python train.py --num_hidden_layers=13 --hidden_size=192 --num_attention_heads=6 --num_key_value_heads=6 --head_dim=32 --intermediate_size=768 --vocab_size=919 --hidden_act="squared_relu" --norm="rmsnorm" --norm_place="pre" --norm_eps=1e-05 --positions="rope" --rope_theta=10000.0 --rope_fraction=1.0 --qk_norm=true --attn_scale=0.294 --bias="none" --tie_word_embeddings=false --parallel_block=false --extras=["capped logits"] --init="uniform" --init_std_qkv=0.0232 --init_std_o=0.0 --init_std_up=0.0232 --init_std_down=0.0 --optimizer="muon_variant" --learning_rate=0.013 --beta1=0.9 --weight_decay=0.014 --lr_head=0.00932 --max_grad_norm=1.0 --warmup_steps=0 --schedule="wsd" --decay_fraction=0.782 --decay_shape="linear" --final_lr_fraction=0.0 --batch_tokens=32768 --max_seq_len=256 --doc_mask=true --train_tokens=173100000 --max_steps=5283 --dataset="wikipedia_en"
MLP neurons of a small language model. Each row is named by its layer, matrix (down: output weights) and neuron, and shows model dimensions 32-159. Each number is 128 + 32 x the weight over its row's rms, rounded and kept within 0 to 255.
After each neuron's rows, "fires before" lists the tokens most often just after its 100 highest values on Wikipedia text that the model never trained on.

L9.down660 [138 117 194 126 123 105 175  64 118 121 109 135 126 194 172 129 119 154 143 116 128 142  86 219 173 133 123 113 102 117 141 148  61  92 114 185 189 163 144 110 107 125 149 152  97 163  88 138 133 132 151 122  75 111 106 162 157 104  99 107 148 127 181 108 120 103 106  75  92 142  96 118 142 115 185 102 164  71 102 128 161 127 149  86 117  74 167 122 218 115 119 163 146 109  75 169 147 128 201 119 132 105 146 105 148  85 133  57 109 116 121  72 107  91 135 133 145 187 102 112 142  95 108 198 190 118  81 156]
fires before: "g", "s", "ge", "it"

L9.down702 [172  83  99 130 106 134 171 108 131 149 153 139  90 111 146 154  70 141 159 165 143  77 143 118 143 141 188 157 151 104 183 178 131 126 134  74 135 112 114 129 152 113 126  95 160 131 114 124 166 106 117 141 131 165 146 137 140  94 111 149 188 204 153 125  81 133  87 173 146 145 201 157 183 117 169  21 106 134  87 160 140 147 150 124  81 151 101 156 127 118 197 169 161 135 136 172 147 165 178 147 140 153 133 105 137 128  63 119 101 107 138 123 132  96 115 134 150 135 150 138 127 135 166  95  93 163 118 165]
fires before: "s", " |", "m", "ts", " m"

L10.down200 [171 118 121 104 149  84 129 136 119 174  98 179 107  97 109 135 109 127 140 140 135 101 201 149 119 186 161 147 156  90 155 187 128 135 100  78 131 201  91 117  83 147 168 156 141 120 117 137 137 111 108 192 124 107 128  95 125 146 157 113 161 182 109 140 116 144 169 144 183  81 141 146 154 130 112 140  98 107 143  99 121 175 130 132 153 115  98 109 101 123  70 126 149 129 150 162  93 205 145  96 217 149 123 140  37  85  97 139 117 184 163  49 205 138  84 108 200 157  94 126 109  83 118 171  91 142 114 142]
fires before: "s", "er", ","

L5.down237 [ 81 104 149 127 136 172  29 137 172 164  73 125 118 112  99 140 118 150 125  95 155 156 184 190 104  94 109 142 130 103 105 119 131 132  74 170  57  53 139 164 136 117 157 121  64 162 159 151 121  96 156 212  81 175 150 143  75 105  83 155 125 121 154  94  98 134 111 110 146 133 160  93 108  92 115 157 136 168 166 139 140 135 116 139 123 106 145 189 165 143  86 153 104 104 128 122 139 127 131  88 111  78 116 126 148 164 114  88 154 142 127 132 126 181 114 181 110 182 136 145 181 121  79 152 123 142 156  62]
fires before: "an", "er", " of", "s", "ent", "ore"

L9.down507 [177  48  92 119 121 174 105 201 107 170 113 164 172 111 139 121  86  44 155 166 115 119 153 146 131 156 118 172 117  81 143  82 101 177  72  69 126 107 143 153  85 110 150  75 129 155 131 123  81 130 171 157 103 103 147 131 131  95 134 178 189 167  53 129 138 113 107 106 102 147 127 178 121  76  98  97 114 115 146 133 186 155  76 108 113 125  98 164 110 181 179 144  89  79 137 126 167 114 122 109  78 167 100 142 136  81 125 103 128 108 155 128 130 126 103 139 155 169 114 133 145 134 100 107 112 159 146  80]
fires before: "9", "ound", "l", "o", "g", "8"

L10.down527 [161 154  81  86 165 168 141 112 146 120 185 204 146  82 119 118  90 129 202 111 143 138 112 141 172 122 127 162 161 141 169 108 166 171  97 138  59 126 149 130  98 139 137  85 118 110  91  98 134 169 103 111 118 133 151 118 174 111 142 136 132 164  98 102 124 166 142 117 106 134 135 106 127  58 127 166 121 152  91 125  96 141 116 142  99 138 177 134  75 121 162 140 112 100 109 162 171  77 142 105  77 152  80  99 108 101 109 138  88 136 154 153 136  95 108  92 179  93  75  90 145 176 134 134 142 133 146  88]
fires before: "t", "ch", " b", "ound", "g", "r"

L3.down130 [125 115 128 139 157 107 112 130 155 118 136  73 124  48  98 142 148  64 117 161 120 130 173 125 149  70 101 117 117 153 174 125 105 149 167 115 151 132 118 112 130 118 145  77 119 144 117 163 154 147 123 108  74 159 152 197 111 143 133 124 121 149 167 151 113 104 101 133  81 156 190 177 177 112 139 134 118 124 164 127 104 157  92 152 116 121  73 123 129 175  93 128 150  82 121 146 101 110 144 173 195 228 153 132  73 120  56 120 171 141 172 139 174 178 105 195 163 157  64  92 108 116 115  79  98 150 106  64]
fires before: "0", "5", "2", "ic", "4", "3"

L3.down305 [166 166 200  99 129 126 111 193 172 189 110  93 166  84 146 120 135 158  86 123 156 152 196 143 101  83 163 151 113 123 103 119 121 121 116 194 104  77 102 158 105 104 149  83  93 126 120 134 130 130  83 142 140 132 125 116 124  59 189  77 137 118 102 143 110 104 113 200 127 177 154 119 155 129 165 153  86 137 162 141  10 124 165 121  78  88 107 150 137 158 124 105 130  83 161 147 146 131  72 111 142 108 148 121  92 131 116 127 182 172 126  91 102 125 130 144 154 200 154  87 122 140 112  91 173 149 104 115]
fires before: "y", "e", "s", " of", "es"

L9.down233 [ 88 153  98 105 101 184  90 121  92 154 118 141 204 124 119 135 127 122 148 126 107 135  95  95 149 109 152  88 101 148 126 113 111 137 103  76 119 123 194  70  62 105 132 134  90 141 124 106 155 149 155 167 135 147 112 121 186 183 171 149 126 114 142 128  72 118 141 142  94 173 150 112 175 108 166 131 155 114 117 183 187  60 170  74 118  98 188  74  95 174 122 120 179  90 122 142 148 138 181 118  61 143  81 121 127 129 110 141 113 198 121 116 179 102  94 151  92 193 169 101 130 126 129  89 154 106 104 123]
fires before: "an", "el", "h", "c", "ong", "ep"

L5.down406 [121  91 102 149  94 105 156 181 144 192  98 138 109  75 141 160 166  99 182  86 134  85 115 120  90 141 103 211 143 118 164 110 160 115 130 191  73 136  87 130 139 121 125 153  84 110 120 164 202 145 129 126 111 209  93 189 150 148 151 102 124 124 102  59 137 171 153 103 143 158  70  83 117 119 149 130 123 109 130 104  84  94 120 113 137 115 135  97  84 106 141 159 134 140  76 102  94 122 116 139 149 139 168  93 103 130 144 138 176 108 168 138 116 133 102 129 164 116 147 143 127 157 137 119 109 190 115  89]
fires before: " ", ":", "ate", "ents", "u", "ed"

L6.down159 [104 117 126 104 123 129  96 144  92 177 129 107 193 225 107 169 153 110  89 230 133 100 139 176  85 100  83 169 144 105 165  80  82  78 163  97 163 127 147 147 147 171 143 112 152 122 129  97 140 137  70 151 126 111 143 191 144 108 199 134 149 109 139 197 114 142 161  59  83 152 182 150 114  98 108 123 118 154  94 166 138 155 110 133 126 129 121 155 100 171 109 184 138 115  70 143 149 177 157 143 186 134 169 161 147 143  86 173 172 136 143 104 134 132 135 135 147 165 103 160 137 182 162 114 104 140 131 127]
fires before: "0"

L9.down626 [145 173 153 103 130 144 128 186 100  94 100 105 149 118 103 122 135  85  95 151 118 115 190 104 162 102 162  68 133 141  95  69  73  93  99 132 110 107 174 106 136 172 165 105 157 118 158  99 103 118 150 199 140 224  80 167 147 119 121 127  70 174 114 132 104 128 131  94 189 153 128  68 107  72 158 152 129 129  88 128 121 148 141 132  62 161 161 141  89 148 112 104 112 156  63 126 134  98 152 132 220 111 126 166 152 138  89 150 210 162  92 116  63  83 102 121 127 158  89 121 106 143 115 149 108 139 130 106]
fires before: " ", "les", "old", "0"

L9.down356 [112 110 169 149 192 115  68 138 114 122  92 138 155 156  87  82 136  80  98 150 124 161  81 162  61 131 147 103 119 118 136 209 118 206 134 108 132 145  93  93 122 139  60  89 107 153 160 135 119 116  34 127  81 156 175 116 137 158 147 121 165 136  94  96  97 134  69  95 161 134 115 115 160 129  71 124  98 157 125 177 157 144 174 111 143 126 124  83 143 165 163 109  98 138  97 119 198 167 175  89 163 140 138  66 123  94 133 158 102  83  91  84 103 138 103 161 158 118 111 109 120  97 133  95 108 146 154 114]
fires before: "ch", "c", "ific", "f", "es", "t"

L10.down214 [140 113  93 166 103 145 151 111 116 148 163 175 163  94 137 109 141 126 167 101 114  97  98 125  97 192 166 105  92 154 118 129 116  65  98 162 176 150 121 136 170 144 153 164 166 124 108 130  39 135  98 118 129 131 126  89 159 150 128 111 112 130 165  80  77 134 124 183 169 144 102  65 160 110 133 158 161  40 158 103 155  81 163 117  56 176 125  77 113 188 107  96 163 145 116  93 119 127  94 176 127 110 143 104 108 113  97  71 106 129 196  68 116 101 164 146 125 118 122 119 117 150 141 105 124  73 117 143]
fires before: "it", "b", "a", "S"

L5.down314 [139  99 127 183 152 178 126 122  90 134 199 137 124 134 151  82 137 106 181 161 153 104 120 105 183 182 143 159  97 136 124 103 182 120 152  58 180 108 112 115 123 132 155 141 117 108 153  92 124 116  66 157  95 142 123 176 140 125 106 148 123  74 148 118 100 118 102 149 164 140 179  87 161 147 116 144 120  60 142 151 147 108  77 137  92 129 131 125  80 135 126 156 112 104 117  92 130  24 119 135 204 144 126 114  59 132  98 161 178  95 139 157  72 126 140 148 152  91 132 104 129 106 182 106 109 127  98 133]
fires before: "ul", "ren", "er", "it", "a", "r"

L3.down137 [179  83 103 134 140 174  89 151 149 198 103 143 156  83 101  87 125 125 160  86 102 141 147 126 166  98 139 183 172 128 119 133 108 141 165 106 166 125  95 188  73 143 130 173 187 155 137 121 189 145 142 104 117 168 135 180  84 158 197  62 131 134  87 112  93 115 101 177  77 130 123 184 131  66 106 113 188 101 167 130 171 154 124 133 131 130 116 135 150 121  63 151 148 106 117 183 130 146  82  84 163 105 165 112 120 114 100 126 145 149 148 110 115 102  90  96 143 143 144  71 102 161 193 111 177 149 152  42]
fires before: "t", "o", "it", "w", "ac", "er"

L10.down359 [127 103  64 173  91 134 149 151 153  82 140 108 100  75  86 120 137 190 177  89 104 135 102 117 163 158  83  89 102 102 111 163  93  82 106 144  82 133 135 129 153 165 143 158 146 149 159 182 112 110  69  94 123  67 127 172 106 121 101 147  84 155 139 121 114 142 112 146  93 128 148 117 140 175  64  99 138 101  73 122  76 142 169 158 132 175 136  96  56 166 153 152 101 100  97 125 122  85 127  97 152 159 182 126  68 100 121  83  86 116 152 124 130  97 187  94 131 105 142 129 112 167 160  70 135 126  99 100]
fires before: "b", "1", "ball"

L5.down126 [104 117  83 133 163  98 105  85 118 114 129  66 109 138 135  92 120 130 157 150 139 140 176 138  96 106  90 145 144  89 124 112 117 188 132 133 128 124 142  85 134 102 122 150 122 117 144 130 114 118  82  62 110 149 125 104 112 119 178 127  92 108  73  98 191 168  81  96  99 111 163 139 128 141 153  79 141 105 156 161  57  75 162 126 132  93 102  98 111 149  68 158 108  69 104 135 117  82 166  85 111  99 148 129 130 111 212  66 179  99 102  74 117 103 158 173  84 146 155 106 108 186 179 172 123 136  92 117]
fires before: "ic", "ball", "in", "en", "an", "al"

L5.down694 [159 149 138 104 180  68 108  94 144 104 109 105 164 119 145 136 160 146 163 139 142  64 121 120  86  96 157  55 153  62 179 129 149 114 116 100 114 165 166 105 105 130 131  81 170 103 107 116 152  80 144 159  37 124 163 103 142 137 160 154 105 122 204  89  87 148 157 101 133 172 149 152 155 148 139 174  54 120 155 129  95 174 130 124 153 156 133  58 140 171 104 159  64 159 107 110 131 155 143 145 103 109 124  61  69 132  88 119 135 104 187  93 108 143 172  71 176 103 117  80  82 182 180 135 125 154 138 121]
fires before: " ", "g", "c", "v", " the", "er"

L5.down628 [ 99  80 122 171 114 166 149 157 115 150 124 177 153  71  95 103 123 177 101 194 198  80 103 103 121 172 121 142 122 122 203  90 152 136 120 167  70 162 137 127 184 164 116 118 141 128 161  63 139 196  29  84 158  89 108 107 132 172  90 126 130 132 134  97 137 104 154  86 116 178 130  74 109  77 149 143 111  97 128 120  98 105 101 107 107 130 106 106 131 152 127 127  67 134  86 152 145 110 150 114 138 112 115 156  82 110 180  46 106 108 110 200 116 109 146 144 158 129 102 103 121 153 129 219 139 111 135 131]
fires before: "t", "ch", "r", "re", "ound", "ran"

L10.down133 [146 162 160 147  82  77  81 133 120 151 134 153  50 127 129 198  89 120 132 161  86  94  92 169 141 161 130 161 127 117 114 162 122 138 104  98 171  79 108 167 113 155  92 187  92 141 179 124  87 134 103 198 161 108  92  86  57 127 168 147 128 120 169  93 164 118 115  80 153 146 109 153 177 129 130 111 110 118 182 112 131 126 102 102 103 100 171  93  87 120 100 132  94 134 128 139  92 105 136 143 127 129  81 118 109  58 146 175 107 121  89 114  84 153 130  93 171 205  69 125 143 105 116 134  55 188 134 158]
fires before: " that", " the", " to", ",", ":", " it"

L9.down553 [163 124  77 160 111 117 119 126 130  76 130 101 138 119  99  91 181 195 193  79 145 100 108  91 152 134  69 140  54 116 109 139 129 125  73 103 171 103 146 157 139 191 119 133 132  98 122 151 143  85  41  98 105 164 102 145  59 100 140 112 172 100 105 151 116 126 152 129 134 154 184 131 192  93  72 172  83 162 153 149 133 114 125 141 138 151 120 178 148  79 127 139  68  77  85  97  98  70 182 133  81 129 163 146 119 117 100 111 158 130 137  96  90  70 164 140 183 102 134 150  76 124 167 154 139 102  81 181]
fires before: "1", "0", "2"